{
  "vocab_size": 13759,
  "activation": "geglu",
  "norm": "layernorm",
  "rope_base": 10000.0,
  "rope_fraction": 0.25,
  "init": "uniform",
  "init_std_down": 0.0,
  "init_mimetic": 0.7,
  "decay_fraction": 0.634
}
MLP neurons of a small language model. Each row is named by its layer, matrix (gate and up: input weights; down: output weights) and neuron, and shows model dimensions 64-159. Each number is 200 + 30 x the weight over its row's rms, rounded and kept within 0 to 999. A neuron's up and down rows have the sign that makes its largest values positive.
Before each neuron's rows, "fires after" lists the tokens most often just before its 100 highest values on Wikipedia text that the model never trained on; "fires before" lists the tokens most often just after its 100 highest values on Wikipedia text that the model never trained on. A number after a token or word is its count.

fires after: "195" 22, "200" 19, "191" 14, "183" 5, "198" 5, "185" 4
fires before: ", " 23, "–" 17, "), " 8, "." 6, ". " 6
L4.gate676,198,193,232,278,219,198,164,214,206,259,207,186,203,183,223,204,269,218,184,230,186,160,179,248,186,238,223,230,144,137,216,218,224,155,205,233,204,165,206,199,166,236,183,231,186,186,171,216,236,183,232,164,189,198,223,245,226,184,189,214,211,250,180,217,219,205,184,176,214,220,150,200,168,147,210,224,232,213,189,221,209,211,209,204,146,221,148,151,224,201,191,180,229,192,192,208
L4.up676,237,231,248,244,208,180,186,223,188,206,218,189,185,204,228,177,180,211,210,160,195,236,207,224,203,141,212,213,138,173,280,176,237,220,168,218,216,200,189,215,216,250,196,164,197,169,246,217,206,209,238,157,242,189,186,197,204,140,200,123,222,234,160,185,174,236,197,210,211,156,201,219,178,156,201,201,239,197,209,194,166,163,215,215,180,178,190,145,179,186,189,238,159,204,176,182
L4.down676,203,201,191,220,203,198,202,234,222,231,192,246,205,230,208,200,193,235,198,186,187,226,214,241,209,194,203,141,220,253,212,174,174,207,258,166,182,191,191,198,183,226,169,211,190,224,218,198,171,248,143,219,203,170,188,279,236,236,206,253,165,219,255,209,175,172,172,227,196,228,169,202,222,210,228,166,199,193,201,152,209,206,199,162,234,123,211,269,239,280,219,172,237,205,171,211

fires after: "| " 46, "; " 36, "(" 7, "−" 4
fires before: "; " 33, "." 19, "| " 16, "," 11, "+" 7, "–" 7
L4.gate1706,278,282,213,213,220,243,239,272,154,119,183,228,178,212,196,188,191,186,175,225,224,205,179,197,192,267,204,180,217,214,164,161,217,225,197,137,243,249,197,203,163,155,198,206,179,231,210,158,187,204,123,181,211,175,224,156,161,177,190,173,182,183,184,147,205,198,240,206,183,154,265,139,176,196,195,191,180,211,162,175,140,234,246,113,213,219,231,151,168,218,181,216,194,207,229,224
L4.up1706,239,204,268,233,212,189,199,247,169,183,184,186,193,172,206,165,223,221,210,279,214,213,193,212,197,191,213,146,214,140,209,210,207,161,188,237,238,218,219,217,177,198,281,206,210,181,236,134,160,238,154,157,178,230,195,218,227,187,213,163,221,242,233,181,204,171,243,207,213,221,194,238,205,156,210,195,189,225,183,179,160,199,202,185,215,173,209,148,191,231,217,254,257,234,195,254
L4.down1706,171,181,223,264,196,167,202,209,175,181,150,220,195,208,203,209,217,221,158,169,181,174,215,209,191,186,161,209,195,163,154,130,228,192,204,217,175,240,195,213,244,190,228,208,176,235,218,178,246,170,187,206,148,211,136,175,190,186,247,229,207,216,223,212,223,201,194,212,173,205,196,242,223,189,193,212,220,202,205,155,168,167,243,183,232,233,224,176,145,227,206,192,197,206,191,246

fires after: "202" 38, "201" 12, "fe" 4, "100" 4
fires before: ", " 29, "–" 14, "; " 8, ": " 6, "." 6, ". " 4
L4.gate631,198,240,186,198,204,216,185,182,147,209,191,193,269,313,209,196,225,224,209,181,164,163,192,152,211,206,229,223,222,161,185,204,139,244,218,229,217,218,173,229,179,229,203,185,231,222,231,197,148,223,205,226,124,205,218,237,210,202,141,243,195,238,231,232,225,211,246,176,201,170,170,238,172,161,187,181,226,244,285,150,190,178,160,203,189,185,143,228,204,227,205,244,201,217,230,254
L4.up631,217,191,219,238,236,227,210,190,223,197,164,186,201,195,218,159,239,207,212,219,191,190,230,183,173,149,176,234,210,172,180,222,168,249,253,204,174,146,164,176,199,179,214,199,216,232,239,224,196,214,236,208,183,199,222,228,171,206,215,190,245,174,240,163,197,206,231,221,242,227,169,226,236,204,134,164,209,212,233,159,204,189,176,220,214,188,167,157,224,189,183,230,157,187,135,191
L4.down631,198,262,179,210,262,167,188,191,213,197,203,210,168,205,210,207,161,201,168,207,176,213,231,229,220,226,208,156,198,268,175,201,164,204,176,210,260,180,206,203,228,184,184,270,170,163,165,241,235,197,213,160,180,228,172,188,195,151,232,207,190,182,221,167,201,188,236,216,233,202,185,205,183,148,267,233,227,223,258,220,222,155,211,195,211,214,226,160,196,157,203,165,189,216,178,262

fires after: "| " 67, "Apps " 12, "v" 5, "; " 4
fires before: "| " 58, "Goals " 12, "|" 10
L4.gate451,231,216,206,170,151,207,177,287,164,221,210,225,238,163,193,197,188,245,182,143,227,211,220,183,229,211,241,185,242,186,178,183,191,220,239,219,212,155,189,196,142,211,190,168,237,197,218,160,137,148,165,188,176,220,247,178,198,217,154,200,192,181,194,176,184,229,199,145,180,155,199,210,186,220,178,225,253,204,177,171,184,229,156,171,181,166,166,155,227,169,166,195,203,218,190,191
L4.up451,277,231,201,128,174,218,178,254,197,232,195,189,208,151,150,243,261,229,159,192,207,222,177,226,210,202,251,182,181,150,167,174,205,243,223,190,245,153,185,201,235,181,161,196,241,208,210,173,212,195,201,169,241,206,234,251,191,156,170,160,225,232,156,236,218,219,249,211,187,221,218,170,179,218,170,174,175,175,204,239,172,201,141,204,192,213,140,164,190,160,205,204,157,192,190,172
L4.down451,267,194,166,168,179,214,211,220,247,282,193,198,162,185,263,176,145,251,241,162,169,262,199,159,173,220,204,154,189,153,190,207,154,247,187,143,253,168,243,226,237,244,245,249,183,198,205,247,174,177,240,151,171,207,236,201,207,198,232,115,193,188,184,185,222,193,199,220,160,243,198,204,199,211,179,192,241,156,221,189,193,181,177,215,208,178,149,186,190,204,182,181,221,202,205,212

fires after: "| " 74, "; " 7
fires before: "| " 56, "." 8, "; " 7
L3.gate811,177,218,207,186,179,214,240,201,157,114,180,219,197,192,177,197,228,170,183,196,195,223,150,150,216,221,217,183,240,179,194,180,192,202,161,236,161,215,186,165,204,143,224,205,209,210,172,227,128,221,157,188,195,221,182,168,217,199,192,193,213,171,208,225,190,230,284,236,192,207,224,170,176,211,175,208,202,177,227,172,202,267,169,177,209,165,232,208,220,211,139,217,174,186,225,209
L3.up811,235,229,186,172,218,225,249,207,217,243,202,186,204,211,184,228,205,150,244,257,167,189,193,245,241,225,185,179,197,241,179,197,247,162,227,169,201,155,199,208,187,194,294,206,247,181,224,209,189,228,186,156,207,191,163,206,196,181,185,151,205,190,206,186,185,208,214,244,198,187,171,188,205,220,192,235,229,145,241,171,185,284,225,188,209,220,198,192,220,171,172,167,249,200,183,215
L3.down811,196,197,189,250,190,177,209,223,237,208,156,217,190,152,193,200,230,212,217,187,168,198,204,174,209,180,194,200,197,189,185,159,237,228,237,211,200,207,222,196,230,242,213,245,169,203,240,177,176,163,224,226,219,164,262,161,235,219,205,210,216,219,198,188,221,223,204,198,204,156,193,162,180,176,226,180,173,212,169,154,197,156,201,191,198,242,134,186,198,222,245,201,160,181,150,181

fires after: "200" 20, "198" 15, "202" 13, "197" 12, "196" 10, "201" 10
fires before: "s" 15, "–" 12, "s " 12, ", " 10, "-" 9, ": " 9
L4.gate1697,164,157,235,198,175,209,198,191,157,218,147,196,200,194,200,217,191,208,129,196,181,180,242,212,198,221,223,233,181,208,138,223,165,161,177,192,208,173,197,233,159,216,206,213,157,166,173,197,165,219,247,198,193,189,211,213,203,190,177,255,146,200,240,191,219,182,178,251,203,202,209,229,161,164,198,226,239,185,275,165,218,243,178,225,226,225,201,204,211,213,203,233,221,175,180,191
L4.up1697,234,275,182,171,182,197,200,240,186,163,178,162,218,205,189,143,155,218,195,263,171,193,190,172,175,162,195,177,241,196,218,123,226,233,217,186,227,210,210,225,212,213,205,181,190,225,219,223,172,176,183,196,157,190,251,223,218,220,179,201,234,201,158,184,233,185,244,167,178,200,255,221,237,215,181,201,179,198,191,239,208,165,158,160,142,154,196,207,190,187,186,161,200,123,199,202
L4.down1697,150,143,193,170,208,268,192,183,166,241,240,245,216,243,187,203,155,212,199,180,203,227,234,208,181,192,193,224,165,191,131,180,154,204,236,207,230,205,189,260,185,188,202,202,184,188,190,191,151,232,207,210,203,219,196,210,188,199,213,204,161,214,230,216,196,198,135,198,215,161,190,164,178,217,219,191,156,204,253,121,173,193,200,206,235,208,215,202,229,222,224,224,236,197,162,207

fires after: "| " 69, "- " 4, "0" 4
fires before: "| " 68, ": " 4
L2.gate997,266,208,226,227,200,241,251,210,150,204,209,191,261,157,184,177,148,183,214,199,211,169,201,163,171,160,226,190,198,224,136,170,235,231,194,230,193,193,194,233,178,224,201,190,221,190,189,158,248,212,177,155,219,216,181,195,193,169,154,244,191,220,192,236,168,174,197,237,236,173,243,242,196,237,166,224,183,212,229,207,236,219,213,180,163,214,187,189,228,198,133,238,189,190,273,213
L2.up997,247,164,225,213,200,208,235,228,191,176,208,182,248,178,181,194,144,204,208,174,185,161,248,193,179,168,245,197,160,221,121,242,200,218,193,219,205,161,206,201,184,228,209,220,210,177,216,174,263,216,204,148,218,202,180,140,198,142,155,203,159,250,194,206,184,168,215,266,228,200,237,217,208,169,200,213,167,213,250,179,232,201,182,205,159,203,194,182,199,219,186,228,191,227,248,203
L2.down997,135,180,176,200,214,137,161,209,228,179,194,209,177,193,187,221,194,218,172,158,173,212,202,252,235,199,225,181,177,200,212,263,163,191,224,184,175,205,185,226,241,193,221,252,169,232,233,218,209,183,240,187,189,178,209,176,203,236,221,184,204,159,187,218,211,228,205,188,200,250,193,199,204,153,200,185,182,135,192,169,223,185,210,226,200,203,210,236,176,175,197,187,206,229,131,263

fires after: "| " 45, "N " 20, "were " 4
fires before: "." 37, "," 15, "°" 10, "| " 6, "2" 4
L4.gate123,186,214,190,172,176,239,148,232,254,219,151,194,176,189,213,142,220,244,271,179,187,170,241,186,146,211,224,218,134,176,231,230,310,229,119,220,210,214,230,220,172,205,131,179,190,187,216,188,215,285,191,230,218,161,215,236,212,169,152,200,165,193,180,221,178,200,225,165,220,161,231,161,203,218,220,219,268,214,167,185,217,248,178,202,192,241,188,157,204,136,206,204,211,231,187,176
L4.up123,203,220,213,204,186,257,154,207,240,203,221,228,195,260,123,166,162,188,250,178,188,158,159,158,173,177,182,148,172,242,243,187,291,206,192,195,191,217,170,201,200,188,174,202,201,230,178,228,199,212,236,222,196,225,232,240,175,197,169,185,273,197,204,219,168,211,218,211,209,187,177,128,168,227,234,156,122,213,200,165,194,191,170,213,243,211,206,179,198,170,179,218,194,238,188,220
L4.down123,198,186,217,212,227,165,290,152,110,143,224,231,197,183,209,260,205,219,201,241,198,219,125,188,174,171,213,192,230,194,181,200,105,210,209,206,241,209,186,219,170,196,220,210,230,225,190,260,193,166,257,197,192,237,214,186,258,203,210,213,178,146,172,236,253,214,232,219,202,194,202,277,190,224,160,146,185,190,228,204,198,170,172,244,207,135,244,192,220,204,206,146,181,145,190,224

fires after: "200" 34, "197" 10, "202" 10, "199" 8, "201" 6, "198" 5
fires before: ": " 16, ", " 14, "–" 11, ") " 9, "-" 8, ")" 7
L4.gate764,216,173,213,201,249,217,187,214,142,192,156,192,186,205,175,199,213,228,118,202,224,159,212,249,189,184,190,241,218,208,151,156,211,182,180,188,307,118,208,199,222,240,221,149,205,224,203,210,182,222,241,263,143,182,253,218,214,186,185,183,180,217,210,232,252,176,190,161,190,171,185,216,183,149,173,206,243,199,235,213,241,213,165,178,206,226,188,165,213,215,184,170,222,177,167,251
L4.up764,243,195,162,163,204,217,219,203,195,165,188,168,229,244,165,151,195,201,223,175,190,195,219,201,177,129,172,213,223,141,225,159,225,237,172,209,250,187,216,204,230,144,214,141,212,204,168,278,235,220,232,192,226,158,219,240,258,117,230,181,222,203,188,242,198,195,222,247,218,175,204,235,239,215,210,200,133,213,267,205,239,195,220,204,238,222,229,247,148,218,154,182,187,105,152,216
L4.down764,189,156,159,232,214,176,240,178,217,205,219,200,218,199,201,206,202,214,210,201,213,226,186,225,156,157,176,181,231,206,179,134,225,251,188,179,190,167,180,227,162,208,229,168,167,247,209,206,181,217,133,185,214,136,179,225,218,240,169,231,214,239,189,242,197,202,159,177,227,215,162,209,227,163,239,174,209,203,236,156,193,216,217,149,202,197,267,206,186,214,229,171,245,212,198,159

fires after: "==" 30, "== " 25, "was " 19
fires before: "==" 45, "in " 15, "and " 5, "on " 4
L2.gate1655,232,237,184,216,219,200,211,208,175,183,176,191,237,243,198,230,232,218,201,178,237,202,211,215,260,227,181,171,191,187,179,174,174,204,201,189,200,227,186,171,219,182,228,170,188,251,205,136,163,235,205,232,233,155,235,176,183,168,168,205,228,236,133,231,210,218,139,198,230,193,210,240,192,173,206,201,275,262,176,187,246,132,192,178,165,187,200,223,214,156,170,243,185,152,190,182
L2.up1655,260,195,259,176,242,218,213,205,188,206,195,196,182,187,183,196,205,163,140,190,278,232,223,258,248,192,192,151,181,245,230,229,213,209,204,210,230,164,236,194,222,228,218,227,243,193,177,131,216,200,232,184,186,200,123,185,167,173,186,218,214,191,240,199,220,198,205,216,191,138,211,160,231,179,199,182,200,226,173,173,237,179,185,216,193,117,237,196,235,185,188,218,189,233,159,186
L2.down1655,181,177,175,185,204,195,230,214,190,234,211,265,204,177,208,236,241,227,205,167,199,173,167,174,252,274,216,215,234,172,195,256,187,202,251,180,172,234,193,234,173,148,228,211,178,232,178,166,258,187,204,201,203,259,216,190,214,197,221,198,220,194,234,210,189,153,265,172,222,195,192,193,185,209,188,282,180,200,205,207,199,213,215,175,157,261,171,181,210,223,195,153,207,184,226,180

fires after: "| " 81, "; " 10
fires before: "| " 35, "." 14, "; " 10, "+" 6, "," 5
L2.gate266,218,140,236,170,211,212,253,181,127,200,193,207,203,227,162,226,212,194,219,235,219,176,207,231,233,213,151,213,199,139,199,186,222,165,200,212,185,183,196,179,173,227,204,185,196,218,233,205,115,229,217,199,242,205,170,186,145,192,200,218,186,247,176,142,155,247,159,204,197,183,197,183,175,200,179,204,180,228,213,214,178,278,206,169,187,270,198,122,182,159,148,219,155,253,188,220
L2.up266,250,243,220,145,169,224,223,191,178,242,193,224,185,146,179,178,228,192,239,100,215,188,167,188,202,178,229,172,235,203,215,250,200,186,213,173,204,167,235,222,176,185,220,213,177,205,204,212,150,179,141,150,215,152,202,143,174,212,183,201,208,147,238,241,159,191,224,188,181,217,218,175,180,202,251,191,229,190,174,203,209,206,172,197,186,204,185,257,229,222,185,189,216,245,241,186
L2.down266,205,201,227,245,197,183,201,194,195,134,238,187,242,212,181,182,190,191,147,230,126,176,194,170,234,199,184,240,229,218,198,189,219,216,224,191,205,226,227,130,203,162,249,203,176,255,192,204,172,251,190,220,136,217,178,202,189,183,188,186,179,162,218,179,212,208,175,249,225,218,213,237,240,162,232,193,175,170,209,178,192,216,196,199,235,189,237,201,196,209,242,236,172,218,223,227

fires after: "202" 23, "198" 15, "197" 12, "201" 11, "195" 7, "199" 6
fires before: ", " 31, ". " 10, "." 9, "\n" 8, "–" 6, "; " 5
L2.gate509,187,205,216,239,166,206,212,246,225,183,187,218,198,235,232,192,211,216,221,199,208,207,204,255,202,171,210,221,184,178,118,158,147,229,229,190,160,199,230,189,241,253,219,177,177,242,170,234,172,217,203,216,189,216,219,219,188,224,157,182,207,205,174,190,256,209,179,148,210,189,210,186,178,187,148,227,213,261,217,218,212,201,219,224,192,214,128,203,246,138,182,182,167,190,216,168
L2.up509,235,190,212,193,189,208,221,252,151,204,249,192,229,181,222,168,200,230,195,289,195,215,237,195,173,228,244,188,205,225,170,214,211,183,147,209,272,163,196,206,206,219,227,138,166,221,210,180,180,213,209,227,125,251,225,221,186,213,228,195,207,173,217,168,178,169,199,210,235,195,191,235,231,192,185,194,228,151,177,230,166,213,181,197,151,193,190,221,196,264,207,200,219,214,197,214
L2.down509,197,183,185,230,237,185,214,206,198,177,254,211,209,204,236,224,230,190,209,256,194,194,232,169,236,198,225,199,190,222,153,190,252,220,200,183,119,178,190,223,183,252,150,182,202,249,181,193,205,257,168,194,156,212,195,205,214,169,243,226,200,188,239,211,188,156,220,184,216,143,222,210,174,214,193,195,209,195,190,255,232,214,190,104,165,227,182,212,215,202,217,193,243,228,197,196

fires after: "| " 51, "=== " 6, "\n\n" 4
fires before: "| " 49, "===" 6, "|" 6, "career" 5, "of " 4
L4.gate1004,219,234,218,200,252,218,222,217,191,224,205,187,181,200,225,218,201,164,159,177,169,210,200,179,236,212,156,202,245,207,177,180,172,234,215,188,238,207,218,119,203,186,204,209,200,183,215,215,186,187,179,183,219,160,229,193,168,198,213,165,184,175,193,200,211,182,250,214,264,171,233,197,190,187,165,180,216,180,236,172,157,223,164,185,181,206,159,161,226,200,197,191,132,198,145,110
L4.up1004,155,221,264,198,217,164,198,178,202,179,240,200,161,185,224,186,194,214,124,145,199,195,212,181,183,200,214,214,193,217,212,214,165,199,189,230,177,256,183,209,207,222,161,202,305,164,203,188,262,167,242,192,163,220,187,185,153,169,240,215,174,169,185,224,197,201,156,227,117,228,225,169,227,200,247,233,242,209,191,190,180,168,172,229,260,180,200,192,202,193,216,248,235,225,190,185
L4.down1004,219,169,153,227,175,227,173,193,184,177,146,174,197,154,159,200,211,156,186,223,162,227,196,195,155,214,172,215,191,221,241,198,171,199,173,155,202,184,192,213,202,134,193,227,229,199,200,150,232,173,240,138,229,196,233,175,214,187,122,169,174,187,240,226,184,258,199,203,222,195,199,148,175,154,181,201,181,194,163,233,208,173,236,205,195,197,174,189,235,232,157,178,203,222,252,173

fires after: "." 62, "R" 18, "P" 5, "S" 4
fires before: "| " 25, "|" 12, "k" 7, "% " 6, "m " 5
L2.gate448,196,155,107,233,224,208,178,240,182,187,212,196,198,177,210,213,220,236,152,202,243,193,214,167,167,257,161,222,218,151,154,278,168,209,147,133,209,146,226,242,233,224,245,206,156,208,206,184,177,205,194,187,192,204,222,255,223,257,207,209,217,240,171,191,195,231,193,212,208,222,181,161,168,191,211,140,179,207,260,214,197,195,174,125,178,179,214,209,211,236,214,224,171,166,191,234
L2.up448,164,160,113,221,231,182,202,240,244,171,206,203,196,197,200,210,208,222,143,180,220,207,208,256,200,207,172,206,186,160,196,249,182,208,180,187,244,137,236,189,257,236,273,223,175,255,219,186,152,186,201,198,193,214,242,272,188,267,218,212,257,222,209,152,162,216,161,211,201,252,186,188,220,155,235,150,175,211,178,209,172,174,182,159,223,176,189,197,184,246,208,199,176,187,209,198
L2.down448,95,193,271,211,170,188,214,129,218,232,160,176,174,247,184,245,203,199,203,187,121,229,192,211,219,187,205,201,166,222,208,192,257,153,214,229,136,233,172,210,158,188,116,234,174,221,209,234,247,206,208,201,234,208,205,166,180,143,211,157,168,181,207,207,149,191,196,164,235,241,173,192,244,168,210,218,193,207,186,203,182,220,184,250,224,177,120,210,192,191,266,178,199,222,201,209

fires after: "199" 23, "196" 10, "202" 8, "198" 7, "192" 7
fires before: ", " 26, ". " 24, "." 10, "s" 7, "s " 6, ") " 5
L2.gate853,160,184,190,167,174,208,180,208,223,209,156,199,221,266,211,239,163,145,172,203,92,221,186,208,179,204,174,168,173,252,209,198,204,139,192,198,186,231,192,226,194,287,174,179,240,273,160,163,224,201,203,184,181,183,218,200,200,187,181,220,187,99,194,222,212,233,119,228,178,239,222,158,201,207,144,222,216,194,222,180,177,182,200,220,175,130,198,148,180,232,199,194,210,155,211,233
L2.up853,209,177,225,197,171,135,191,176,127,183,247,188,197,175,218,246,210,222,207,219,195,185,195,185,227,193,207,182,173,173,217,170,171,228,199,181,243,210,253,191,171,219,279,201,144,236,172,200,207,171,186,254,208,201,159,194,233,207,221,218,192,185,201,175,218,164,207,149,247,224,228,238,194,155,220,223,200,125,223,223,220,188,236,200,199,242,188,194,190,187,209,151,162,199,158,190
L2.down853,287,185,191,228,199,229,204,209,165,216,168,248,209,209,188,180,206,143,202,163,198,233,234,202,199,212,171,193,215,216,227,164,198,172,208,220,218,202,201,176,189,187,141,213,189,144,209,198,235,208,141,196,166,211,227,240,145,181,166,219,217,202,195,205,218,191,197,240,172,229,139,173,232,210,178,214,185,207,194,185,188,194,222,202,196,185,209,197,221,235,247,158,206,235,180,204

fires after: "| " 41, "(" 11, "." 9, ", " 6, "and " 6
fires before: "." 54, "% " 9, "," 5, ") " 5
L4.gate518,180,238,231,183,201,243,198,222,142,195,188,218,198,214,188,208,175,198,187,197,254,208,241,212,190,266,162,283,201,209,170,185,201,219,207,182,139,176,223,222,230,186,208,208,226,208,210,209,146,260,193,236,194,216,192,239,168,152,242,238,207,226,175,186,257,206,178,211,208,217,209,214,195,151,215,142,270,221,177,186,193,175,182,219,190,192,193,161,234,218,251,194,192,211,204,239
L4.up518,235,222,157,177,176,155,222,214,240,199,224,172,190,158,186,181,174,246,246,213,162,175,269,162,177,233,142,192,216,139,204,221,158,206,170,226,231,218,190,227,166,207,212,209,219,236,183,197,155,216,222,204,245,233,146,199,194,175,160,257,177,208,266,194,132,230,232,229,171,193,163,221,187,222,148,207,210,236,205,171,140,236,135,218,213,211,217,225,184,165,189,254,207,180,219,207
L4.down518,190,182,216,257,211,213,224,220,165,138,184,187,196,185,191,202,171,233,129,209,219,244,173,205,193,166,216,232,224,209,187,207,200,206,244,211,154,172,221,202,222,170,235,192,185,194,208,236,210,220,220,202,169,198,185,206,192,186,169,169,263,199,224,181,254,202,151,220,222,174,252,186,192,162,265,207,228,199,221,214,214,165,222,247,188,186,205,209,189,150,280,205,152,226,206,190

fires after: "| " 72, "the " 10
fires before: "| " 61, "|" 10, "of " 9, "F " 5, "18 " 4, "N " 4
L4.gate1620,216,166,215,184,159,211,202,187,215,195,217,176,194,187,195,195,209,193,225,193,231,205,214,172,178,191,183,234,216,163,215,194,156,299,225,213,194,226,189,149,161,224,161,212,210,186,178,187,216,190,160,162,206,156,192,162,156,162,199,219,226,193,228,149,212,188,210,231,204,197,241,161,217,209,180,181,232,201,215,198,194,204,192,213,200,190,193,174,242,200,150,192,155,266,188,136
L4.up1620,191,198,179,210,192,247,250,203,178,199,198,244,184,187,213,196,237,191,230,201,271,216,215,182,228,217,225,155,157,210,167,206,143,178,192,175,251,164,204,192,253,142,214,251,128,178,222,205,178,186,192,224,171,188,193,162,144,215,181,202,206,189,201,227,130,227,222,201,219,214,219,172,184,204,250,231,171,230,206,170,139,181,177,206,244,183,196,222,167,194,212,215,203,218,243,250
L4.down1620,228,158,195,197,245,164,233,205,188,158,170,252,193,173,155,196,216,225,170,153,201,189,189,198,190,188,240,167,186,198,176,187,199,186,258,189,204,186,225,169,191,242,240,234,219,188,176,109,190,197,223,209,178,155,192,138,214,201,194,202,182,181,207,244,203,201,171,181,121,240,229,176,162,236,196,206,188,174,222,174,196,173,214,220,188,193,199,139,286,180,268,226,175,272,200,235

fires after: "| " 46, "–" 9, "Ro" 8
fires before: "| " 58, "rock" 5
L4.gate901,247,273,235,232,195,278,233,227,179,182,167,264,173,176,205,197,173,224,219,215,258,236,207,204,225,222,174,157,191,261,206,223,201,216,163,207,270,243,220,207,203,184,254,184,173,168,195,175,204,147,165,173,198,165,215,125,264,198,231,179,204,213,173,130,206,220,247,170,211,223,258,144,160,163,191,202,180,183,222,203,172,210,251,189,177,209,215,139,225,170,154,203,182,227,181,210
L4.up901,242,216,185,206,182,277,224,203,178,231,174,211,182,137,205,193,176,254,214,222,273,240,203,237,185,202,211,108,184,203,210,217,253,212,136,210,238,207,191,216,216,183,250,170,237,195,191,232,209,182,194,157,209,168,174,136,211,165,227,170,237,234,137,144,200,213,241,159,199,265,189,176,208,167,231,199,169,214,164,269,198,194,245,239,191,253,228,184,226,172,189,214,219,229,196,187
L4.down901,168,193,184,212,187,173,196,177,208,224,167,178,211,201,176,192,212,239,185,205,199,210,241,177,204,200,179,175,203,204,210,167,199,238,201,178,179,179,201,210,211,242,239,202,157,243,254,199,204,215,234,253,240,214,187,193,199,157,201,162,210,206,189,215,168,186,194,216,202,194,170,196,212,183,228,208,226,241,184,168,203,195,221,244,249,258,211,160,181,215,250,195,225,192,173,151

fires after: "| " 65, "." 11
fires before: "| " 74
L4.gate1182,237,251,191,214,150,192,212,233,163,182,212,196,229,200,201,176,203,200,196,178,256,218,228,194,238,200,199,190,216,115,125,184,160,179,246,160,245,198,231,145,218,236,218,275,188,182,146,223,165,256,208,216,267,252,210,175,191,204,170,194,200,175,227,225,224,217,207,208,255,197,249,209,233,232,216,238,220,136,194,166,195,172,192,169,177,240,164,212,226,175,181,207,135,212,242,227
L4.up1182,276,189,193,193,172,204,192,179,228,211,172,244,207,121,165,211,162,181,206,181,204,206,194,240,191,210,213,146,210,204,183,219,212,223,203,204,144,194,197,195,144,201,229,129,190,191,149,165,198,194,203,194,208,138,185,169,166,206,184,202,230,204,221,220,180,171,197,210,193,242,182,186,172,175,211,203,149,144,166,187,185,242,173,269,187,153,273,155,267,150,123,233,157,240,257,167
L4.down1182,209,224,195,217,187,163,192,180,214,221,150,229,194,165,240,213,241,237,230,232,245,192,177,176,267,208,185,171,189,216,153,221,194,201,217,164,274,174,221,225,208,194,219,201,162,223,141,205,125,229,198,206,204,243,173,164,221,208,191,173,204,202,223,169,244,181,188,186,240,184,219,201,208,169,212,205,202,143,210,222,194,200,212,194,186,246,208,228,149,220,171,180,209,185,188,232

fires after: "==" 37, "== " 14, "was " 10, "- " 9, "| " 8, "Early " 7
fires before: "==" 40, ": " 9, "| " 8, "in " 7, "life " 5, "life" 4
L2.gate38,288,229,214,194,239,188,262,191,197,199,118,251,167,154,182,190,193,172,196,165,263,250,158,253,256,196,191,196,200,215,180,176,243,239,222,253,194,209,205,172,204,168,197,232,215,218,234,151,181,220,186,209,230,201,195,176,198,209,172,210,192,249,203,208,215,242,214,193,206,199,238,259,170,239,167,248,226,247,184,173,232,221,163,186,190,165,177,154,218,150,179,221,178,213,236,155
L2.up38,243,206,207,189,206,151,228,185,206,219,136,207,170,159,215,181,179,153,193,159,238,243,182,224,230,188,175,166,154,239,202,190,225,203,242,264,196,175,228,146,229,194,218,252,249,193,210,172,190,210,218,192,223,196,209,166,203,174,217,214,200,241,228,251,192,241,225,224,154,190,219,255,191,188,217,190,205,244,156,210,204,175,147,223,193,158,190,152,197,178,204,230,203,196,238,166
L2.down38,180,151,195,172,184,197,165,191,204,203,189,211,170,201,213,195,184,192,211,209,144,211,178,180,216,152,197,156,195,243,221,206,139,209,230,161,226,189,233,188,162,207,199,209,183,205,182,238,230,178,267,213,176,205,221,190,196,186,168,189,211,206,216,233,236,207,200,226,197,208,147,165,213,158,206,253,147,172,184,178,156,201,207,182,180,224,253,214,194,204,222,137,237,242,201,216

fires after: "–" 92, "-" 5
fires before: "| " 46, "|" 11
L2.gate337,183,186,200,237,201,174,224,190,222,221,201,215,191,182,147,185,216,227,218,207,165,200,239,210,209,194,186,168,145,162,197,171,175,198,240,198,212,203,175,206,161,218,193,199,214,212,261,159,192,183,219,183,141,240,186,265,166,169,199,224,231,184,180,209,214,155,154,214,155,197,229,205,205,176,197,195,219,291,215,194,213,177,204,187,152,226,168,168,212,199,196,215,171,173,204,220
L2.up337,150,173,173,206,197,211,162,244,197,191,183,255,202,205,170,195,264,193,218,213,145,192,225,193,210,232,145,159,201,177,193,205,177,183,192,214,186,157,145,191,239,186,264,217,200,229,239,218,213,178,198,228,165,175,220,182,124,238,159,191,285,246,188,229,209,200,205,220,189,192,222,200,210,160,154,171,186,251,137,199,156,211,194,185,174,179,191,190,175,175,240,248,189,164,248,194
L2.down337,230,227,255,180,141,211,200,182,200,192,235,211,213,177,233,202,166,189,123,188,258,176,186,161,256,233,178,238,192,203,217,208,238,181,189,144,170,188,197,213,132,202,174,219,178,183,174,242,193,189,191,259,154,223,249,200,272,216,157,204,183,155,193,155,170,160,163,187,154,198,187,179,193,197,243,180,216,184,190,198,193,195,210,212,176,180,164,209,202,212,164,174,217,174,168,208